MLP neurons of a small language model. Each row is named by its layer, matrix (up: input weights) and neuron, and shows model dimensions 256-351. Each number is 128 + 32 x the weight over its row's rms, rounded and kept within 0 to 255. Numbers have three digits each.
After each neuron's rows, "fires on" lists the tokens most often at its 100 highest values on Wikipedia text that the model never trained on.

L3.up1382:060170149087172178092202103123165138124100090130160181115153171167098133074078118109112095048112164083166091136177075146108143116194095072162099117103148127171119118087079172107163160111135179151088088165210086199143121157097127141074108157113107140133107139147160126138090144186103157140
fires on: " as", " by", " played", " |", ";", " –"

L11.up735:171166099097146040178115180110108161110123127068147181115041122135130086120083153138165140137161121143096161115148159129152122133094147154057159151131139102065161158129121120097163159226158104193162104145082090123121136099197123122108178097168102118129146078109151050120125144144102135108
fires on: "\n", " n", "—", "an"

L12.up1264:151113140111161100133080168136111123123077099105094117124149122115069091109110089150112137145171099112075133136115081089157190154127148095082116110113119076132116126109124109122180120164119094128172169079113133147171141129157161137129109098102098155107109116155105154123130149098128158144
fires on: " ", " ==", "ography==", "ent", " rel", "=="

L3.up1494:152192115163133137127163141167135181099120193116176105116107185159130099147149169120140180092107142113217115154168119137124102111150149099169143147153149095102081161139090079083127117099132167131108141161107137075113121096112148155089117113118097113153141113132109074169158082097165084117
fires on: " |", ")", " ", "\n"

L11.up520:172127116153173098179128144125118103194143047150154162110126138165108110156169177147156104108119089116107163200195116140115093149176143126047138112124114074132146128114091124112062100179175190120106121117107131170108128104076157115133124099118168162158130191113141111087081115176064129130
fires on: " |", "at", "al", "T", "it"

L2.up831:134198120133193159113157143087132104167129093153097137108131164111154112157105096149203146069124120145129164136152089082117149127255133078136117110081147130101106169076127123161096138115153114119140107198110154114116115144116118148080107142118111116124139091103164124154069152232117127127
fires on: " |", " also", "]", " would", "):"

L3.up1214:115121168141148133044144167183123190066151118114181118101170147089147132159156096081113134108188069102114139127131164075101128155131087148155135130195102113135142147130096139126114112143135126118169132139093146030151127150090106089176125113122136121139125144182098183134120158120152112138
fires on: " =", " Don", "ov"

L12.up78:100200127104100082143093137040123170095096142118073115087146121114135094115134114079160126101155067133216141148168114140168169129136117060065128109166147130206115151102071092094129092123147098179143082106134129130156169080141093162126107142119125147095130138131148126103144113138133106157
fires on: " and", " were", " &", " was", " und", " |"

L3.up1337:149177140123125100083077171163153067176132163138209143157144085087117126113119090178166168116150120129139126143141171096135130123120120133186172115120093142104121105138089149114029144079175100124161135096141162099158155101090070159129100090146088126135159140092155115110117196100195101170
fires on: " a", " =", " Opponent", " Rank", ":", "A"

L12.up1100:121114106134135063136173182149111174135129184131093152099208116134092107131105135171140156112125096124159059153160107113098143120148126093109128121135127126123074189107153111107144141151135122171099116137141083158115156088101152144108121129196101148202143145111092084101112131136190104159
fires on: "A", " \"A", " (A", "O", " (O", "==A"

L12.up224:085097167091085119122131188132172162148115170173125075089129106181102128103135166138148131149123140108153175077142136143167098100184122146105088130132171106120144150083077140114127169139090126150169193119103111063125148117117094139097117113087066110184120199056107087136102123083101147132
fires on: " c", "N", " st", " phot", " top"

L2.up236:131093117139108083119107083097102062073136143158255099122115088136068115093131160162122198137096049108142135113182143123160156113134153159128126120138117072085125107131080104109113147125145134178154114133077097125152112080157110156161141106134063097139186151039115095151127227192151106149
fires on: "_{", " A.", " E.", " K.", " B."

L11.up1166:154110119118147095124066158120119097185123146114049127165108155163110098090067120126133096093183114196139175137154152127097100075138100178145108105135146082148222072093127098122159122115158164095156186105125135221137145188125089118148127147143185123116173166156170169127101122178115132096
fires on: "c", " C", "it", "at", "g"

L12.up1295:091121094099117090091101130119152108137089134144152183092166195085097110144054141148143084102120113093082179138217093128130164122096171143118165135139134134193158117147085134059078156068094118081063152143162153132112147083114126208134159140143105193232097154109168108132124178141106149128
fires on: " Y", " Z", " F", "H", " Sc", " Sh"

L2.up1365:116147127136123127154158131101074093134145120116101103115146122107125160150150068151164158104139130144149124135169118110157177108185108118153102126127158128143125155134144162156096163104180070139152105144128115126142163138122094163186118173108105077145106154126169111147075119218134113105
fires on: " |", " but", " although", " However,", " and,", " which"

L3.up369:141173145114177124139149121155139098097185163102100138143115102111131075125139144099204118088130117192121126100179144167153054119120084167150143094112137107148138141118134127105144137163106134112170132135160042138123133155173100122175084099111182185162124156145077159141139109138147147098
fires on: "red", " Green", " Rank", "ine", ".\"", "iet"

L11.up1353:101147196141123097099140196052114114117123171153111135120141159165104111130155079080149137135183120146145165143162131078225113107143102127090149100109192080115126119103073172124153139145096122162124101178150023147144117142186072102153047125119164168109142163108175126146084096107118081106
fires on: " |", " en", ")."

L3.up1398:126197094158153123103096137137127112175113164116134173136172153149089132125142169132143147076105141094134116119189113048121122095167120092121113113090038126134159116107059166080077153109115137169124063122110142145106190124115102146082115110111120134123149111168102162101180115154169079091
fires on: " |", " •", " Team"

L2.up954:112181113069120071135162172083156170153117119119174118125132119151116109107179147122102162123123181144145124129231099152102124129136117115098112106159137075147150123066083094159176161166176111243140123167102086139168142148125110129107191099144078144125094126137178107114067194144155161120
fires on: " until", " (", " (C", " and,", " since"

L11.up1170:121188148050202085114144096150128105151069137116130122091125109109163134074078095136141121103171096083118108145135118111107152109147145171152103090165145125169137096114138116127153151144140147138064165137142065203135180128110108159131113141170104098128112170121154198108041108092085132135
fires on: " with", " played", " by", " joined", ":", " play"

L11.up1202:233163063164129089128112096194166074056146120132123088116185130058156117128089114148101101073134159082069172126180098102115115099078151136138168154140110120112161082130076066127095133123190090168102095112145137172196147145109129192172114177160098185149138151064146149106136144126143149085
fires on: " St", " Gl", " (19", "st", " C"